python train.py --n_layer=8 --d_model=704 --n_head=6 --n_kv_head=1 --head_dim=64 --d_mlp=2816 --vocab_size=16384 --activation="gelu" --norm="layernorm" --norm_place="pre" --norm_eps=1e-05 --positions="rope" --rope_base=10000.0 --rope_fraction=1.0 --qk_norm=false --attn_scale=0.125 --bias="none" --tie_embeddings=true --parallel_block=true --init="normal" --init_std_qkv=0.0151 --init_std_o=0.0051 --init_std_up=0.0151 --init_std_down=0.00188 --optimizer="muon_variant" --lr=0.00755 --lr_mult_o=0.958 --lr_mult_down=1.5 --beta1=0.93 --lr_head=0.0046 --grad_clip=2.0 --warmup_steps=200 --schedule="cos" --final_lr_fraction=0.1 --batch_tokens=[65536, 131072] --seq_len=512 --doc_mask=true --z_loss=0.0001 --train_tokens=838100000 --steps=8799 --dataset="wikipedia_en"
MLP neurons of a small language model. Each row is named by its layer, matrix (down: output weights) and neuron, and shows model dimensions 234-468. Each number is 500 + 50 x the weight over its row's rms, rounded and kept within 0 to 999. Numbers have three digits each.
A block is one neuron, or neurons of one layer that tend to fire together. After each block is what it responds to, as a language model described it from the Wikipedia text at the highest values.

L5.down645:503530513525466567492455386435467441564578513513554451433501482556468481492533542396455508517500462554502491457504499413594386492462478453544468427504530518457373499506579566511452579615468537529483477475540550393478566577474458426390626494460513497585481505552483534411533494519502414391545543586527495513556441464495525502426449464493538518509548580484506500575531348490458517459431566549478593555569546423429496479557472502506403479449508473507506441555610497492352568488485472410511453522549588466558462492425401385506566557525486531582490502492470497444452558408546475448430642549605459532459543595470525499455498453486476532570544543466532494468421497555451506457514522447532545402421504449466488556
L5.down948:548464480448538574431539572533469567512593530481442461550498440525506511475518490510513466586490588503406528478465474505560456480486485478446542496496511439513437551528462578473529476469449414484536441460479466474573428414539489523405424576492513553445464490542571515486394560489506499493495551458519435507561447528508543516525628435515444456590509515481427472505442497456509497551446491564505414457536501403492532534537419577429522508538485474457437476588474519504479495420485443607511493426482488542482517424509473481579487467451493569447404506466552506559425499524554483537503509500447452502538530460500594468440441546469406514619450514418502495467600605540433450561519547442506572457598601562484503543
L5.down1010:475534524580480419470594453504500498444502572444452480395457522541570595468510510567503463474533453482521493451522529527571480577521431492554471417510562384424523640526487514503490480447443483556455564557520440513460402504485432620451547436522472497453435564459506434520450480470539428435492542493544551521440452454490459556389512529539517401529535466468480565567504528449466418453490466489586512472591547592534475580475480506513516487537541461419473516588439592473464520440450494536508528504460541535555417495452521444521491526507467388500511411516422457556428547509419533543570475409495508547529489466535516497499496539408431454538543516499434449575571494567499452497462602465513522554505493499502478517
L5.down1054:526547494490505416516469433521501543417512508472557511532617471579535464601496558588564513498545534466399564410457477540475420577430506413568489543569474520451427478536497549476513473513418422396392466490491478489458503508499525477510467529426477476494490422483553465465488477368377419547400462558432496568506459497448469412544452469459411469460517613506446553574468561515507499467595629491467482590478425525543522453482556483389531508520524602541505497440427466536578448449523468551501529537400455487442496522487535545488557395553476460467508495483546460501514479469537446530503500478476497478493573459518491519378486580477536503497454487486450453411508529434550487535472477523534473579478580463525510401
L5.down1465:469505446532464461510505448530472502422571537527506499478457440437486395489548501574562521556496410489467478573505462444606539477509408522458583478471506510494433532468488454529528539451499482522348444512549527507495459435575609393490517559512462476472537519542528562440430491504428541555545518524451492459526579558540537527487506514503557503420483540554467558495521486522482589577415484460474435489577515463438638566489402489430473513506544481485440491586452559564508448412475541465467511505448530514488411495558486534518476555450513509443464530494508517480516458568447567496455543494473434569578460485441457595443457461481389491463484460509505600558504434497572548541505519528421460485533607526527516523
L5.down1597:448493496574535515473490574467508575516462433496466534460471496528528419481484471462444501452522477519401518475552552498572576489475554533492519494476400580602437496444474483483574479491408447471521533450476486543513533507443480519477498418447437542476543323455512540567505578575485404533522635523410492506449480481508578513477452524596542456471488459542477521535523550564438531530502488378561444461473468402438412445504541478521488508437536417490517480433537503505455392623571513540520458474449458492515546524480530439501494558522498402464551420484646543485561535429594516543533496437474545462554489545451446464537429515430481553578482476447428535580607481530493534468500515524491480468582528454449579512
L5.down2222:417486528526498559416489578470549486528544507485511464525389481513505469483493483521639451543528430449493483375527486538558533468469528569531453413473494451545526493428517478546490445507531495560459401510480494495462462439483529445517541493516474518503520518408612513517500556514474558545446501464478559501454475486422501495505508537465527491460434593512466574454490498569497550627504542514545453458522467526484339621506557489462597491506526479644505612453445552512530419550485494545441531506467487495513566488575491447626502602436467466533478456520472494460468596462449494430494572503537476495549589525460496451537465501435480469484438527425494514533540440487506515550501503412537487514540522435469425528
L5.down2619:535521454469525516546523486535584554454444559531526479538502371538512497407437500356434469386459513564555542430389496567485544552518437431495479478480451466488503460400490407546497520496491529624494522489514460504429509465486524460536460578476578562506436496468510410462428483464393512454460623581467509503569589541506541456513544520506476544482422497522422550449434551534527462521496555428427555523584485522471496446428524485526560582642487404564454607473506477573465568558470467530490499474506470606479455450445472537515472524576439524353545527525552457486465449542489502539503459475432442484516496509450513424487522548468608481485545507547569395454571574492493475486506584482470535496545474409540373469
Responds to: Mostly comparative and superlative words before an adjective or noun, such as more (more direct, more rural areas), most, less; also commas and table-cell tokens.

L4.down495:562633518524465477463554467538450489486451507463550523500606443521597542508449451513521447547456509434444473588402492436518491514468566547577509427507495446475418563536523577438535466487480483498488536485458491522465583492441515444476527525526483468498435477533540558465523487403477486432488497546519485548481491525496547565559445553463582488515476498550444504460525554491517500512489459454564489418529480477511537486477513531487480419549468499459596540487476412597502427442498482522527463516417482639450509434528529556483465444571528479480441460433495440494521475456488480507521550374449476575585495546466495595507542526493392540508466436432485510434517629483530654463472511388601489508470524381575436636
L4.down542:421543491424592431547530450598446572428477606475537545557603509506548448610505511568482479493488506488518434474431418445435533486465513436539434430559529534527408527544548533439471465471565451453479482505501560522500456524413451454551425492602507487561451380521525491500376524389467507488605579505517487512465498490491578466493447475537522499506464533510464472542563511422478459507476607629490568492584565433496428426555546557528527542469409500442580424490475449477521422474544584413453493444591461562559514485477445457541476540399534510501509440488532498505461546563463485541454523488611399478495413568546532432446473522437569542480475497528547488580529579574447336484510501507485481520567470453502464527
L4.down692:392544510508521547498536518445522503411441454578551566350558373518534481480525562508444433509453558524508489524576488511549518631440564410532515549610455452558404488515553618523559521429587417488529574493505431551444531543343462447537408512549510553480509472467479586419488507452433424423508587475492509482432556500480534492619433434507534490499469520537512507528552472468434525557433509504472523569604427566435538451566492545474473508466417449547505615535540533494538474446449534510510574526500490476464447553478509444463486574499502479513521518424479471480526481543610593467568521447461487581541467443565475507514459427463471524572471514499593456448528524499484471556546465579507455440490553444413518477
L4.down1063:532483572454458473566531536503436547421488577450431430549445527523558516491563460553513487413620452471466607510365481530513514470449466519510501481448476508635431527496540405490492442527483500478456481520529445508494534509443510536543423515525440609516477475427493477444518573540510478543482501468594494520482617477577578513539500519456510460485485412491524520462552479458464488463549455493497538525501536514599535447489450429616429422480457421499551447561472535441495489506429485517460530510609424450432387526527531522467515482466460483517504560570499467500510494514474392506486496507461566506452452433487473484438582457520555484542451595522423522503444430556483470450489533575585486525480569460490519563
L4.down1087:437485472472511505539481413452485418501588341475475508465537526547487463483487493619455438537468615468508551476544500511420541594470535500499584549612468525479570466575411543516526492417516461407454502499518475530507499500474478523467522449545487421495491495447480527448567525463488580542563452508468501529542489470455473492467563477483459512483460400510528502407480562525565486550568466444519537480485593394502528518494470440492438417599470537529503532435452403514511458421550624469584525452475497485509462486431505509528447505405513485592578416611493507583545544600436481584529541511377546552464611562482519527480474524448466482472429538569553554489469499531569516499513529567517476533540522438526486514
L4.down1134:437544375417570519546491537532557529532488528516430488502483503583485536530473564424596523491484530478490594557503509509444450527562657438506546391548444491437430498488503555468541498520439441536439488484502431530492491520482541467348521534438531441570474548515517485531498533520469506551528535551489457475467478509361527504497549417432452475502456511472415555438484440536450386540506506495486479470452517454454523485531504473512570511459483493531476509491538427454455464440531503490580563505431579528535441385409544568502505521477375580517508482469600459488502455547473552526523395371462494615522523494469410479475526498459469506520477493552446514522456542552447519442476501461458479487520460473516431547
L4.down1748:421512598593568452516515503496519444482465553523479571474516544403431586436590566526588479495502464383485396528442572539493488523558491473449441535491498442559440483479464430476553545437423504512501430466478609454381474426397459478506451506467536371480499528546411497472493462414508465493536472521461449564436464446410495523437489518475476513476563566479546425493484530565374441470515538491563501523490496474429427529558485429550514565444486606555496600526471481546494478483562467520481518423395474422539448543377513542540586461513511440432559539573488505468468506458542502473504522550451510619529481484524405547515442439525541451504497541535534528541563446482546536594373372508470556405473474384448452490
L4.down1963:538462544551526532478527530527471405505520545537537453474491579558486506487487509509495517406457513495429526530493550477504535360548507519561516430471542571430495437482453553522497535474516491546520487545459444440497481448530439616475466570516582413482466532457505465568471602533392454543481555559575523515417420580548577598477510581452526353516582410460495523419535543584404473515627495489544476478523513469479588513426596469446600497493509546541478555526506471484462447473478485511557459513476421423567490488453494466593542485470508538598481549463517533473466380425495465499421452476478557473488470536491507552470469571477439549528435467452418564492525490552484536600535514505477583507527540490499437589
Responds to: Mid-sentence " with" opening an attendant phrase (", with the final episode") and degree words "more", "less", "most", "one of" before adjectives.

L3.down2592:433610431451532448422599462524555517435441523555472474599561513455509447437638500542545453536509489471485520462547484420526584514510443642466495532587492465460499476499499451508531469549437536448551488476517525573422551527513493515540515457459465434429475425415592442479507539538580493413452441486505541447531460571415520499443497454463530462483421465432537555516503509439477429450557523518481433501494503506563565395540478477484443530553482415468576584581464532486550424404544552429575513495576511526366549536522557508465541529504454465499522566415609530451449517455543442573506544451483468475544503480463565512544496487507611484538429409494505549439527395537560579547522569573539516409447482525443531529
Responds to: Mid-word pieces of Slavic, Turkic or Caucasian names (Novonikolaev-sk, Karab-akh, Doro-ș), and first tokens after Wikipedia section headings (list dash, "The following").

L5.down6:556422561526381484526480557564518417488451504566563538465550542513500510498473436469476544469579496448414610553547503541410490497522496407513477646575525534458462435521475442536562450429479516531524516517443620516455503518513536539433440439596537399402508546459531433496456397557498507470524607448526481434496392566484454528489516512484453375559542570375513559563569538566422395566469454535501534497564464543452561509485511607382548546529544537571546631534447549520613432438563378552446628412563451503469466423446484522504612565584492594408495557534494482489519448580399523444556461464575517563564485434511482484456490473511510598449459398422503485479542550538450548621471465426476545472462544499452537459
L5.down316:510475521493575473459463498486447469473542484482540553536510565537483488458516510426473504521502456465563459577499442443639507502517602524529517490490457504493449537606547509486455499588477434479471522460577526408476446467587541586470451491464572429534494483472469479554555486475513432514483542494553515516471538482485507470509445468461583482544510529523472554453419512513519493463475565535540487509551504478486506548465392487550547484432414487380508607405493491570479393579555425477455579465427572420500552514441485509490505492454457531484557452514435570445462523448392399466511463554452545473479489492468515425512453474443443480460523569449457480464493476502497535508447476527495591565435451523510511421
L5.down414:549540529507437454474506551465539466412546537501499533527493505423532542482492491496597480497536525503468459603427538508437521551474546510392562473467447496394418556547470541591458511545517414621505486503466470546425538527568467472434437435514538490365381551564479520440465532457479496540502536550570463545426421509564443482534394459557515544530477473552509431539472487527484466514518462470560419480566468535557510520537616477557426562438475532491487476577508503591569540436538442526494479557494478524488429458439486378451466444481559525579477475600539451456467559510552511507551557466457425525585520483526549470411541567562478538553497380445466365539419519462578485403556643562479435540524513453516450483
L5.down1092:617527457443491487486472482542615495537598622489506538551413443591504477509457502512451505467517492497437511564517557473486424444431496428453474453388484461521489527475478504505488487503423495398508489485487511475467402517498539525553475508423526556541613508586479547615498561473558583515524520588516441545546493546500430524468482417450445439525533537482499499438593501367618532472459557490438458546499510562453475520441580428538474558597521543473421488480443529369505477505349550454424486432515450508559550456532439501466492467485580479451464448450364473483499533459470449555519484575571550467536497526592470499520493564529493492473558493484496446517422517523549505567575526483487535489531496487573482415
L5.down1427:600578557533558549556524470548480515508514412452450463548499621544427476457477497519396574435496496553442479468617468542473492519446530528572514519489404597455517462584548566471558469480482473514478501510515468516435515589551540407513458434466441551438481487594516531546598513391565511567530490581470434533492447508467452466453458481468500422532499538540554485519494536382521471496474492484533465582431546513543440546489562569442517482555460459451532458514460489419398473517428500496530503421511469435544384505494464466488559480550431500491523449535468518478509470641434556474427468516465487469486489520444482487549482423446496484499505491521482474525431484448508534515519524443508444471572535502486573496
L5.down2271:446578482500526444494447546523440528549493517476484495417518415530491541493453547449476521423544374538431462439532427492420482475539490443463582540460502456390541526576589537514523475494511484451510554573515456538420590497505438451557612586494469521438451455524446470468482568535493430574550518487492552442498545615489466486577465428473500596490484398494483426555542604439531472487504447486486514446410472461466498462504469516455426496481618496557538492507417566466573580536485477586463416555434443475482569490444507536341509585541401540525531494568498471453532567491500390538563535515482441482502566423512519464472441444519480577504488509472459494564507533542472454484595494516526435583478528483407483588
L5.down2464:504533539450480570417431549479524485440510491479484570544506395505466504480470487485510518537585515438460435485432527429494521604394587505470555434541555539543415440587495463518470517551412566454509558462417653533606473491515628472507465497451481514546431512596514517599511549457570464481459523461491562485458466471473421431529576476523593507515458585488540519530418523488447526488465462514554496526510412490542523493474553490513502559492444485602539517586544453531545595494515403519546536538460465535469509480436516498435540492465522433583499477511401429479506438460491503594564564571423609534534528453525449462414463461512531541417450514468504486547490403565545504564595523518508502512451429590515420472
L5.down2796:469493462460456472502543530481474517444494529437514539546427522480485543478507466457568520517461472526556492495468495453512636485443539470465438562613440548486513492512532514525491500526507506529556503507472423483486435516505552470433499545544479491498607474573515469555463480442534479507489431565439447497476406579462522536501476435454426541432553481430460513418495490520495486515580516562529490536562533537551478557498537575570544519496508457430409546446514548579450457470547384596520443479505577485570476473532513519500534480453509587410519498508499439540494588456415536504478582536526504474542495417463437466519502601516503549529537559487428483571496345493391450461462528479441439577483515511509516502
Responds to: Column header words in Wikipedia tables and field labels in infoboxes, mostly sports standings and stats (Pct, W, Pld, release date, Goals scored).

L3.down806:473559501501488605406532551557627541428527544480539492443467522531472492419467575529626561535463478488520454530480455510571431565462476517531488506483477491522469516518484520525460524538428523453511483407599485614432437470438557589452487529512489460494453529475430441456437579506456518478517588613423569511513575561473551618503441601401475462431496426419516535487572473527603423538537439529448554417526485518514509454460442542531471487497530547547563474401463487570507442479447509502457542524471578504527479519447543472540570450578501504422508548464475529391558485519521563486607433491501490564497472456408507469460468537524449544558509482547499479514487532449538492519481509438489400462513446541511510597
Responds to: Intensifying adverbs placed right before an adjective or adverb, such as very, too, extremely, highly, and the -ically/-ually suffix in critically or unusually.

L4.down103:520522527538479535467534531504503469582532533485502452477505544511556553506486541577570424527393422427535536526584488522468473504484493449486581560500505509468563490500514466488493537474511539493467562576481495516457449524535510469511492566486544587481440550600544474547500505560542468546498430434499507450493592420436591412560479431510549431552495505475452469478516436520512493573495479417472559540510493465520560525537519475531468440544553487496363503428486463476437454503427456415572484513489536453511496589469498478576545499509538609571439471530510459443533483498606526553485568441595454431511543510471509499463492490431449451607454541561494472532522497462470529374513464511398367473519546450521511463
L4.down280:530547438591500425477494624441465511495496605489488429460459565509526473527504565496574537473528625551492504527453551451531539478494452536472516568523536518573484431475504550518541540513464464444499566491477582534497518490434482591463537443453520549471549486562514496526442544475502552454454518572522521555461478505432482597559518491528459548456545509530462554556543428435443519633540418512525425485592520519496591438524550531508424437531494464517534542384465571506514539472517526543540521444548551567501518486457461548442548513402541527460522465446515435579447373414506478502547497453350411584463510464546514493495442536486475517508594512522500543504500451489393457502528547532513450459479542549610508404
L4.down906:482559492521409478506517561505525474403521546442427533406536524552503460613560454535515483508489504476574506534517509556482524568504521516416444554486542557516478413519470501460457489569466466483419573575475495460517481391588504474480455496541565627478544502441453532440627473486514499473551507539553538486505520484465577447506442532550632494496574582522454521481460459484563424462544581523577549516531505428462581521475621471526496471481505482551473543477423470439516562466525518638488574539448427527564436504579467526486425532470568523520514483429560488501521508528544597575580529535547471462514501492583531479478505498544566499579520568533457561497479470552477467513577516583500526517443540497442570508
L4.down2332:469466487442459541541579552480494544581564587476497546554491532530537451589538455545475536527451462496502450560488512568519530469475493480432509533558511480491469449435472547467550392555560431512528531477380583453496531451494612412569408411551492475492516481402504479484484544511472506459492486556496542531448404553540560586481554507474489553500536599570531552442464527556491455568450400464470492502436606526523490420458508580454535514549528487611518548473491429519451415513492576411549591469454532479470368528638410495516535483540521540476458519525516516503432447528528483520436439401522455597454474492574520497479474599536491513429521525454389553575532457535518508522545521445455430500404438481576495582
L4.down2560:465521456524538517575436472499516459516457560390467518505479572435447528563479536629435476489552568572514479526491512501439554558515410492573578562540517503481533616444555548546503465488456509579426586488455509459545576588516472479546444525479478480564496487469535446469495538567580473512449501551535477525533536492487477449490387444425565540516553434499490504484502523500500468422524580621413506427461520533479498561503452520444435519503444585537502461532422499541517568502503478534469455570525539525503515494458487489509415492551482563490459524510469465458469504468412518537441459557572510541580394379414488561483512539510476514450481528381426522429486513434453514537490460534581507493535405488541536522
L4.down2666:473422470557461493607548549457531587516443551501517509559456466446553528487480421617540573525585499408590488463490529633479452463445476456587423468480560561533487527499534452470471424610517505534543470506484511469558539416495481557486477524392485495475521594539460535561503440522480515437559467544519506460529489510542425453436489445466579479443400515499513551512500459561450460489599539525466549499466489385587443590538534487483541422536456489582531488401461492639484476501502582469500454492482551522525517514563416440506554559534525489589522529528473422508539470577552554569497501498501558515613483506472492452437514486513485451456485571558473479414436543539585553520551462506461436490535520469435495529
L4.down2780:438467447441510581495489529566472438478530414482503571511531474508551509409413456556567492557504425470578535476556451547445443504550457544485489526470486490459537481471542482497487483494503479511552622484561510506515468468496482490481437515456446562408427569461499397545585502492545416454502505517496460411467525516546454478487482580496571503515509513621462480535525553473580542542519507632521506497431592500457592524466528477450476527467513475519490566573484563519456495493505422469471544522394505456475473545540449515654532435537496517433472510406605489493439543519510484525517496501413563506457485589520532490517495468621524562505566543530450406512472522469541506480535505442610490507490481524591468513
L4.down2814:528511539434440575453496485520467515504480527532447533543540552529508496671493489508502489464352626454589549566587470497456440549531540458542496535547535479611542483508576446362488567440533596518472382538464500534436525533527568559571500548508558512482492575497438510469568474486533583484523478539563557428444624568520454533517497442508548506456480524478581478417452465497565428499444473443542436521398530597539401439515399520481547468543535442564548517598450577489486445475479518500483433545516577553517482540464460456485482522426442574528553595540443427467438488550529473555503493434437436491387391451571465520491565457531551573599478562518522498576417518447451443503602536485558491507510441487540514480
Responds to: Tokens inside templated Wikipedia material such as tables, infoboxes, stat lines and legend notes, e.g. "denotes films that", "except where noted", "Bronze", "(213 ft)".

L3.down982:454490507466471495566559499507500512564504493409505513537530475401477390479536540572515499516528545454529505384509327501512461480487485529499555534504506541533470501562445578546538531544493537505526528411425361505535562562461498399438459527517395453461538547447453467485420596427465493410433526523447455439447477378448487535509580484583512461408459499462440452473453458490426425554506484484494567510447577592502478406467544564504476572466460533505503483525493558553543547412434444413483597587497495394402553466505471541452474444428421494571602484495470486431522524581521445496426489454571528426577493479547483508490513548418509538488527568473558514454443503505524543517380541465479589485475585456438651561
Responds to: Tokens in motorsport results tables and race names (Stage, Prix, Racing, Ford, GT) and film section headers (Cast, Film), plus scattered biography words.

L5.down1120:497567480565580475447536539569581451495496419528554577495524517564518531509533492445565451468505520496517495523484517586392540507404470513560477527437655509567501525412536515460530428417383613501578459439490567498533471489527526445444501583462431486453480527440529491516564557548484563507476481541548574528493516491536426501488569617506543436443560449603612463475457506428513403583464499458474519539519552432509495480538440503540501468522486526573521501510467461417526531462485424469526477486451474540454550433577442538435466490503529612484520535560472515597491495466491461530395571494583590473561554516547470561505540526555541474430475402537533497442584496426534521437511543560512411502499481509533455497
L5.down1380:529432423541561423486496412506424527540502470536495458571547488411532444573517466384613470491542443521511522541564510530482415380520550461428528529601481534450486452552519479589495454474536507468458518494451502603485436472409548477404546487414509460552483529504484558423491458569524535440527474545564486512461547375585629416526488481541463539503472503514489495436536575526518525555531504509495537390479531520558498470555464516465518524566499496348539560487462555440467498531486492577414511511549532465629537447377507524455505507511613459573559569459537606598468578550500479521535558567557469464452576573434458510559453413514452485568489470457448474528515459512447515552521515519561477453441483552487471490
L5.down1671:592597508510539555451513504495510544422523554410581460555461429584440492495540458475541406586530550526423505519574541522539463430541507498592491509555376468514489540550486487560506544501434552430535491606497460500416481580527529426444522553604454515520556505493460427532541541496439494603562498528491583459398506529464541609495514449444517598452503505483508492492477516466470607586531438474465447535463540603518519532443513501438404510414547526502461487499553464503489430473533567567603539479441428468482334489428507501559524557518426512566446449517548521487551414574499462544507496465534531516467499538497495496461520474418524463517581512586538569465510569477550493495504510513501529495483538542462586433
L5.down1774:519574467540559479468566508515532468491449512473511519508491481535434476557428528410592536489498559490538477543509376420444516540498425447585558572511481535444482492458467511495541441570564539502466623514453418533412437526487519516500507431519448466442477532548500476437485473465557511507478405547512414513486480408443514538350468532570560451523468590526508570499451486496509469495512475426539558457492513503509440473625496530527534452512512552536522465498617486524524466490521488502467512507498587597509447500583544434533464546488514531548520545461447544464424534423432461495539563466588533458522507539604547478480540468432436499631560395566456529470515443579547475445586441411489392397571612457500427565
L5.down1861:449532457473525490530527510537522525518517520576525529559513525468529494555475544432500503564574497439472528458504510422491508497611499544482488575548511425488453556516566485528512481515515588492612569532459426529521577549439623461495443502509506453448544519467538544484401469509494512522613402452585410478567533473453531425512455495503589544411437469394567447539567504525470502484513553507442505448626511487519350507463507466473465530485570475615540510444492415465507492512498537457529465533465562437473514493426533533508547539556610512509490521547490468488436575453434515497553485529510408381520542396479528537468542409514488564524517601516528579488503473512469463519468546550537491538506482490517613498
L5.down2552:565448495486471474527494447410567474469494456485596530547517500448539508526451613517407436516544499495513595509397454473425508495575520484439573556496535511510445469452527478495524456497439495480504525538534483443375436478576537454530480489512558525453409487510471558464466425474556377459495439476559487547400415538526459486489439431511432486506510521441487508440565502453443591536573514526401562471506483555528508522414604521427464503570547478503567459597465547541410561483557393474507460472439531591579537442428522532558512489497472587480571452461546463466482437572485495445430530467484521539519551404487486546464471526495518532480526555474484565480450464486447531548543467456447504654543521498540476437
L5.down2620:536536535507407494384480531512408544557433546405543546479481480478563581531515503552549471554437459477456535550502511554539462457446534515437473496511410475440495496407395628543514449536575527565507471564476515565475575438475458508463403479532456381452443447519513406497529446449445521454496536517512433555426482486500451555498481580490477466467504512530547545509461464475402464471493445471492529564473527460416477492464538436533464489469471506511528581494533521512475510438534478584449516500444542463543534455468514437469464492379503424566506565488484505537570477524559487343540459590544506572479355441466484410476469492477480501417496572597512581569572495529460555562582511415549535497562484497493557493
L5.down2683:565437442483520465428437514559547475472563489599554460556529530467431486494532531568373417555481504390486515619560531498473475469508386539507524518549497439507558486437525519513475492566493525459500544404585500536539594444496548574491502585539443553439532568570399588517513515598521451536533449481510438507612588517499447405484505546526524489528527461477439420588474469508482455509441515548402462463524458472430520407582493496532430530571470537444509499508533447366489525585545464498531440513465547505519552519481626477421487525449520580592455454508570463542487445480485520496452488567559553514520502403483485547529528492485401522536553498464501555441539549542451561460501477437582447497535551523478484528
Responds to: Tokens in structured Wikipedia data such as infobox fields, table cells and headers, numbers and units, e.g. SMILES, HAAT, °F, GB.